Weights of a small GPT-style language model, trained from scratch on English Wikipedia.
Size: 13 layers, 4 heads of 128 (2 for keys and values), MLP 1024 SwiGLU, 56.5M parameters.
Training: a variant of Muon for these matrices, 7193 steps.
MLP neurons of a small language model. Each row is named by its layer, matrix (gate and up: input weights; down: output weights) and neuron, and shows model dimensions 336-463. Each number is 128 + 24 x the weight over its row's rms, rounded and kept within 0 to 255. A neuron's up and down rows have the sign that makes its largest values positive.
After each neuron's rows, "fires before" lists the tokens most often just after its 100 highest values on Wikipedia text that the model never trained on.

L5.gate849 [146 190 149 141 137 137 121 159 139 155 109 107 149 163 113 128 135 142 152 109  98 122 123 142 101  95 138  92 117 119 142 113 126 126 145 165 119 123 113  84 128 125 108 137 109 141 125 146 126 135 161 140 104 102 148 141 139 134 147  93  52 150 131 128  87 137 119 109  84 112 139 141 108  83 119 117 102 154 137 101 178 109 155 116 149  98 172 112 173 148 128 120 122 133 137 120 115 165 125 104 165 129  99  83 170 118 124 134 117 136 188 119 117 130 112 138 159 174 139 128 159 104 130 127 106 126 140 121]
L5.up849 [129 112 100 123 130 145 116 156 123 131  97  97 157 165 143 114 113 126 163 117 125 116 114 142  88 132 137 143  64 185 108 111  91 135 110 147 130 122 153 134 148 143  93 146 109 116 129  91 151 156  83 155 141 128 167 102 132 132  81 141 100 143 152 107 116 101 132 141 137 142 149 130 126 159 138 163 122 126 140  70 113 175  96 123 136 114 141 153 161 112 155 143 152 181 150 126 113 111 127 127 123 111 130 110 128 150 172  97 148 135 135  65 156  94 132 120 137 113 133  85 102  84  91 106 183  98 157 107]
L5.down849 [129 147 110 161 139 121 115 157 144 103 117 102 165 134 138 124 116 119 184 109 139 119 126 102 104 162  98 112 146 125 109 100  92  94 120 114  82 150 112 143 157 140 151 115 158 133 119 124 150 134 113 122 144  83 134 140 138 125 118  89 129 117 127 144 136 144  86 115 116 138 132 114 183 129 110 124 107 111 180  89 111 153 161 163 115 117 111 143 151 130 123 149 126 164 157 152 119 189 131 130 136 101 131  90  92 139 101  97 207 137  77 109  96 143 147 146 126 126 142 109 126 106 100 120 164 107 101 140]
fires before: "to ", "in ", "on ", "| ", "that ", "as "

L10.gate3 [150  99 109 127 125 130 150 128 118 135  99 109 141  88 130  92 115  99 122 105 153  97 141 136 123 156 141 117 109 141 158 111 120 111 140 143  92 128 106 120 128 143 116 123 136 132 119 130 148 125 130 157 149 159 162  76 106 160 159 134  84 142  94 107 158 143 108 118 110 127 138 138 135 156  94 179 105 116 154 115 145 115  84 126 113 117 128 127 122 111 134 112 142 176 163 112 139 131 107  65  86 117 120 105 171 126 128 120 114 153 123  36 128 149 110 125 118 195 122 116 163 125 105 173 132 131 133 153]
L10.up3 [149  94 134 124  86 102 116 118  72 165 108 107 122 121 107 129 143 138 119 125 160 148 158 129 126 136 175  86  69 123 132 179 104 107 154  95 136 110 153 134 138 118 151 103 141 127 140  81 152 118 122 126 111 154 183 164 137 127 147 134 108 130 141 125 113 131 148  82 117 104 148  89  89 135 166 107 128 120 124  86  87 167  96 144 164 158 145 154 167 148 123 123 188 116 159 131 135 161 119 142 126 132 124 129 145 146  91 123 147 115 124 104 111 108 153 103 119 155 159  93 116 118 111 160 120 123 154 162]
L10.down3 [139 128 136 185 132 138 113 111 159 115 126 126 170 137 131 108 134 141 157 158 136  64  97 145 168 142 114 141 111 142 160 132 124 103 138 139  81 142 137 107  85 105 143 105 102 103 131  99 144 119 136 103 155 151 108 169  92 144 128  74 171 115 130  94  50  95  96 126 177 125 146 128 118 142 138 154 167 104 152 125 145 123 162 113 145 151 135 109 165 124 149 135 133 115  98 139 126 156  75 137 133 167 144  99 151 167 122 123  85  87 116 131 125 173 134 165 134  87 117 130 123 129  98 146 129 125 154  93]
fires before: "in ", "at ", "of ", "as ", "for ", "coach "

L6.gate302 [ 80 138 124 148 149 123  97 118 108 121 139 160 117 152 143 132 128 146 107 117 126 179 173 129  93 156 119  90 149 114 146 122 132 112 116 111 141 168 100 142 162 100 148 128 131 114 134 154 134  87 169 145 138 129 152 150 160 120 106 140 179 178  88 134 103 110 125 111  80 121 171  97 113 134 135 143 124 140 129 122 151 146 144 144 114 129 134  76 146 108 165  69  87 142 153 108 130 122 175 156 133 131 139 144 159 106 126 104 169 134 159 136 145 124 145 149 118 120 145 133 128 115  83 146  90 105 105  45]
L6.up302 [114 156  79 155 128 109 144 127  67 140 153 113 129 127 121 129  83 137 160 124  95 144 118 136 120 113 155 137 127 132 102 154 144 136 109 146 132 134 180 142 119 131 162 105 142 108 119 132 117 126 107 105 129 120 101 140 142 141 136 149 133 112 123 159 137 152 134 180 124 111  87 126  95 125  99 137 133 152 129 124 163 131 159 111 108 145 134 128  89 124 130 146 111 129 129 103 140 111 159 105 147 130 151 132 146 164 122 171 128 140 113 144 113 144 144  55  98 132 140 119 159 159 119 100 135 131 112 156]
L6.down302 [140 115 142  86 112 100 128 160 128 132 170 142 108  96 134 153 151 112 123 118 126 113 100 157 150 123 108 138 140 146 115 161 111 126 136 149 114 125 165 129 109 105 139 109 113 108 123 134 110 101 119 153 120 120 148 128  99 177 145 110 111 101 144 139 133 125 107 112 131 117 141 138 110 141 181 131 144  78 144 143 136 124 128 122 141 123 122  60 136 142 105  96 130 153 122 152  93 121 120 114 117 117 176 142 177 103 114 128 163 140 113 152 127 135 164 136 121 140 112  71 149 146 111 102 112  96 153  92]
fires before: ", ", "to ", "s", ". ", "–", "the "

L8.gate736 [161 176  86  95 122 122 125 149 126 137 102 146 114  89 124 149 124 139 129 154 117 150 168 167 123 120  90 125 143 116 145 125 153 157 122 112 172  87 148 148 126 110 140  86  95 114 127 114 125 131 112 126 143 130 135 127 139 101 131 173  77 142 116  80 134 139  98 147 154 127 113 177 124 153 103 108 161 109  93 169 138 125 104 186 132 105 126 122 114 122 126  86 145 135 140 122 103 136 128 151 118 109 115 122 137 136 130 156 145 148 141 133 146 157  98 126 139 106 102 111 151 122 136 144 136 129 133 141]
L8.up736 [111 158 103 129 151 135 143 138 157  99 132 102 123 135 127 143 107 111 116 148 113 159 163 132 134  94  93 191 135 134 157 126 131 129 163 106 112 115 119 145 129 138 109 102  85 178 111 107 146  98 107 135  77 120 133 149 163 104 102 136 113 118 146 120  67 155 106 148 125 134 134 150 133 130  91 146 122 158 131 164 102 119 112 162 140 122 122  87  99 129 105 168 133 117 104 132 127 122 114 121  99  94 174 182  80 116 138 148 158 122 119 125 131 136 108 156 126 120 124  76 179 145 130 142 108 112 129 133]
L8.down736 [135 125  97 116 109 110  81 149 115 140 108 177 119 106 142 184  86 124 116 109 135 162 154 121 139 161  85 148  89  76 166 153 125  82 147 133 137 119 119 120 139 114  78 143  62 112 136 134 151 142 103 144 124 125  83 105 156 120 124 122 120 153  99 113 117 131 125 121 122 182 129 125 132 128 102 121 161 142 102 154 123 144 106 141 104 129 129 120 176 150 110 127 138 146 104 134  75 151 170 138  87  97 121 143 104 148 119 148 134 117 149 112  90 118  95  88 128 120 117 110 154 119 125 123 142  91 133 132]
fires before: "from ", "in ", "to ", "of "

L4.gate740 [125 130  57 124 165  87 150 115 101 123 192 154 137 156 141 129 120 174 123 155 124 130 107  94 149 136 136  97 135 144 124 129 117 141 116 124 102 159 143 116 103 149 128 124 118 116 121  96 132 137 129  92 117 156 100 112 142 147 155 128 129 190 127 130 154 158 144 122 123 148 127 129 123 110 127 139 111 133 100 117 138  79  89 142 150 125 150 111 184 111 144 141 135 114 127  81 128 148 145 156  84 143 109 130  91 157 120 146 135 159 144 128 104 166 106 124 146 127 149 104 102 115 114 148 102  95 126  97]
L4.up740 [134 136  97 155 106  80 128 119  84 135 106 109 169 168 119 131 131 145 153 183 135 116 101 123  95 119 202 129 131 135  75 114  88  87 146 126 132 166  85  92 129  98 151 135 156 104 179 112 120 120 173 114 171 135  93 122 139 141 153 167 116 144 177 151 166 146 111 148 149 156 104 132 113  94 144  97 171 122  82 119 146 131 140 118 164 148 145  94 154  99 153 106  97 135 111 167 109 154 126 140 112 103 103 113 114 159 134 135  91 139 142 121 141 114  88 130 132 144 155  69 140 123 134 125 164  85 162 116]
L4.down740 [119 121 156 171 150 131 113 142 109  98  98 115 168 136 113 138 152 155 160  82  87 101 169 134 118 129 139 158 137 126 150 159 110 100 156 165 108 114  70 108 130 124 160 133 134 128 142 127 126 106 139 111 158 114 117 175 143 141 106 148  94  99 103 140 113 114 132 126 108 106 104 119 145 107 151 119 168 131  77 134 130 152 134 110 116 155 149  85 135 138 104  85  91 120 130 119  89 100 115 110 145  82 104 131 174 129 142 140 143 108 122 152 175 121 148 130 156 129 135 143 138 146 155  87 127 112 126  80]
fires before: "the ", "that ", "a ", ", ", "\""

L10.gate693 [141  93 131  88 141 154  96 125  99 139 141 131 107 113 129 135 119 190 144 109 123  92 112 172 117  93 120 112 140 147 125 126 126 111 130 156 120  84 137  72 140 128 125 157 152 193 111 112 140 139 109 133 171 120 149 152 134 120 133 131 102 143 138 159 133  94 160 103 130 109 122 127 111 114 134 139 134 177 132 114 147 129  94 129 125 127 148 162 168 166 162 154 123 137 138 149 161 157 140 122 113 103 129 130 111 146 152 150 102 147  98 108 131 105 123 177 149  84 147 126 112 135 103 141  93 158  87 142]
L10.up693 [133  82 118  85 131 165 146 180 108 113 146 121 127 157 141 107 147 115 129 133 153 207 128 186 140 159 182 117 121 124 120 116 146 152 144 107  89 140 113 132 127 132 103 182 162 145 114 134 142 166 124 104 144 188 149 162 109 120 142 152 114 129 156 121 133 130 140  85 102  95 160 102 149 129 165 150  89  97 142 101 124 161  99 148 160 143 139 198 139 131 122 142 121  82 107 105 123 149 181 155 114 117 131 137 123 117 102 116 154 111 103  90 103 139 112 130 173 181 101 112 117 119 133 115 133 117 107 121]
L10.down693 [104 105 113 149 128 129  87 132 107 106  91 117 129 153 129 111 119 153 168 129  98 114 137 143 132  99 127 124 112 161 141 105 119 124 120 122  69 150  69  91 156 137  80 151 138 117 177 132 136 184 122 103 165 137 138 171 149 133 142 143 146 117 158 139 171 135 124  53 145 158 135  97 136 103 116 188 123 105 141 131 131 157 138 141 135 126 111 107 109 123 183 182 135 124 110 163 137 132 177 114 125 124 137 115 133 146 135 123  88  77 120  93 132 156 103  97 126 132 138 136  89 140 132 142 140 137 145 159]
fires before: "in ", "of ", "at ", "on "

L10.gate433 [168 168 171 117 116 124 128 135 149 107 136  95 109 114 116 150 117  94 151  95 170 118 149 121 110 109 162 113 111 127 109 156 147 130 153 103 147 135 143 155  86 114  97 106 109 141 111  71 163  88 141 166 152 128 147 122 111  92 127 140 127 120 134 111 175 115 109 163 142 135 172 144 139 127 160 132 128 118 119 161 140 135 150 176 163 154 154 116 117 141 130 109 143 123 161 108 127 169 137 121 133  88 142 106 115 121  96 117 170 158 142 116 148 164 131 114 138 130 118  98 156  69 170 116 141 111 127 107]
L10.up433 [165 111 120  90 133 169 118 105 169 136 113 116 125 104 147 104 143  97  92 112 128  88 134 151 126 127 132 128 121 140 150 129 134 138 149 132 124 175 135 139  79 132 138 149 121 134 139 122 125 109 131 140 162  77  96 137 129 117 141 108 108 177  85 121 105  96 105 142 145 135 138 125 130 141 139 160 168  95 156 126 123 174 168 128 138 130 158 125 134 122  98 139 110 127 119 124 135 153 138 112 149 106 143 123 108 112 127 135 161 155  91  94 117 164 128 161 151 144 117 161  94 102 130 150 166 128 133 107]
L10.down433 [115 112 140 143 120 114 159 157 146 111 117 145 106 116 107 118  93 116 101 107 149 154 114 173 118 145 112 128 108 126 165 141 101  98  95  96 124 149 134 175 125 126 143 102 143 100  98 134 125 123 110 210 136 117 113 129 103 160 115 116 108 161 125 141 167  99  99  97 150 153 114 152 144 100 138 115 115 107 115 150 142 159  69 120 107 126 113 121 133  84 131 107 122  93 121 158 118 117 136 162 145 132 138 117 131  96 110 103 104 138 132 145 112 154 149 129 103 110 119 120 157 134 111 140 109 141 122 127]
fires before: "in ", "and ", "for ", "to ", "of ", "on "

L5.gate131 [ 77 138 112 142 117 109 127 168  96 123 143 143 118 120 112 114 118 115  86 127 109 190 101 117 142 150 148 110 140 153  90 131 116 118 151 152 155 126 113 154 103 162 113 107 130 141  94  78  92 145 190 129 104 119 121 145 106 129 126 104  91 146 143 127 109 159 101 133 133 117 121 111 157 118 124 123 131  98 148 144 156 127 173 120 179  92 106 142 156 147 125 105 120 104 174 145 156 117 104 130 109 126 119 171 117 106 159 151 123 112 139 125 136 121 139  84 108 121  97 110 105 140 113 108 112 124 122 108]
L5.up131 [ 92 129  92 121 150 129 149 125 166 156 157 135 123 126 115 113 149  92  65 105 131 151 199 121 110 140 138 104 156 189 165 117 123 114 170 102 144 111 101 129 142 119 126 114 158 113 157 129  96 181 150 106 119 141  74 134 122 115 161 109 114 144 164 128  63 125 147 123 140 146 104 125 143 126 140 121 130 168 134 136 181 128 107 134 152 107 112 149 134 149 127 111 127  91 120 107 122 119 109 145  64 120 108 151 154  97 115 137 175 122  81 132 115 176  75 119 125 124 157 102 161 116 168 103 126  59 112 166]
L5.down131 [ 71 132  90  80 129 119 106 110 122  90 114 147 142 129  97  99 148  93 127 118 135 147 128 197  80 149  76 117 127 149 167 127 103 104 139 131 141 116 123 112 133 119 133  98 154 112  98 139  83 123  94 123 110 140  58 104 151 152 108  53  69 133 140 126  93 157 123 109 141 147 133 137 161 112 124 157 119 167  78 112 165 137 151 124 131  88 124 110 105 190 133 147 124  93 157  99 120 126  91 114 102  94 136 150 149 134 134 143 166  68 113 149 139 158  84 118 139 124 108  88 164 169 186  70 135  86  93 158]
fires before: "of ", "to ", "with ", ", ", "for "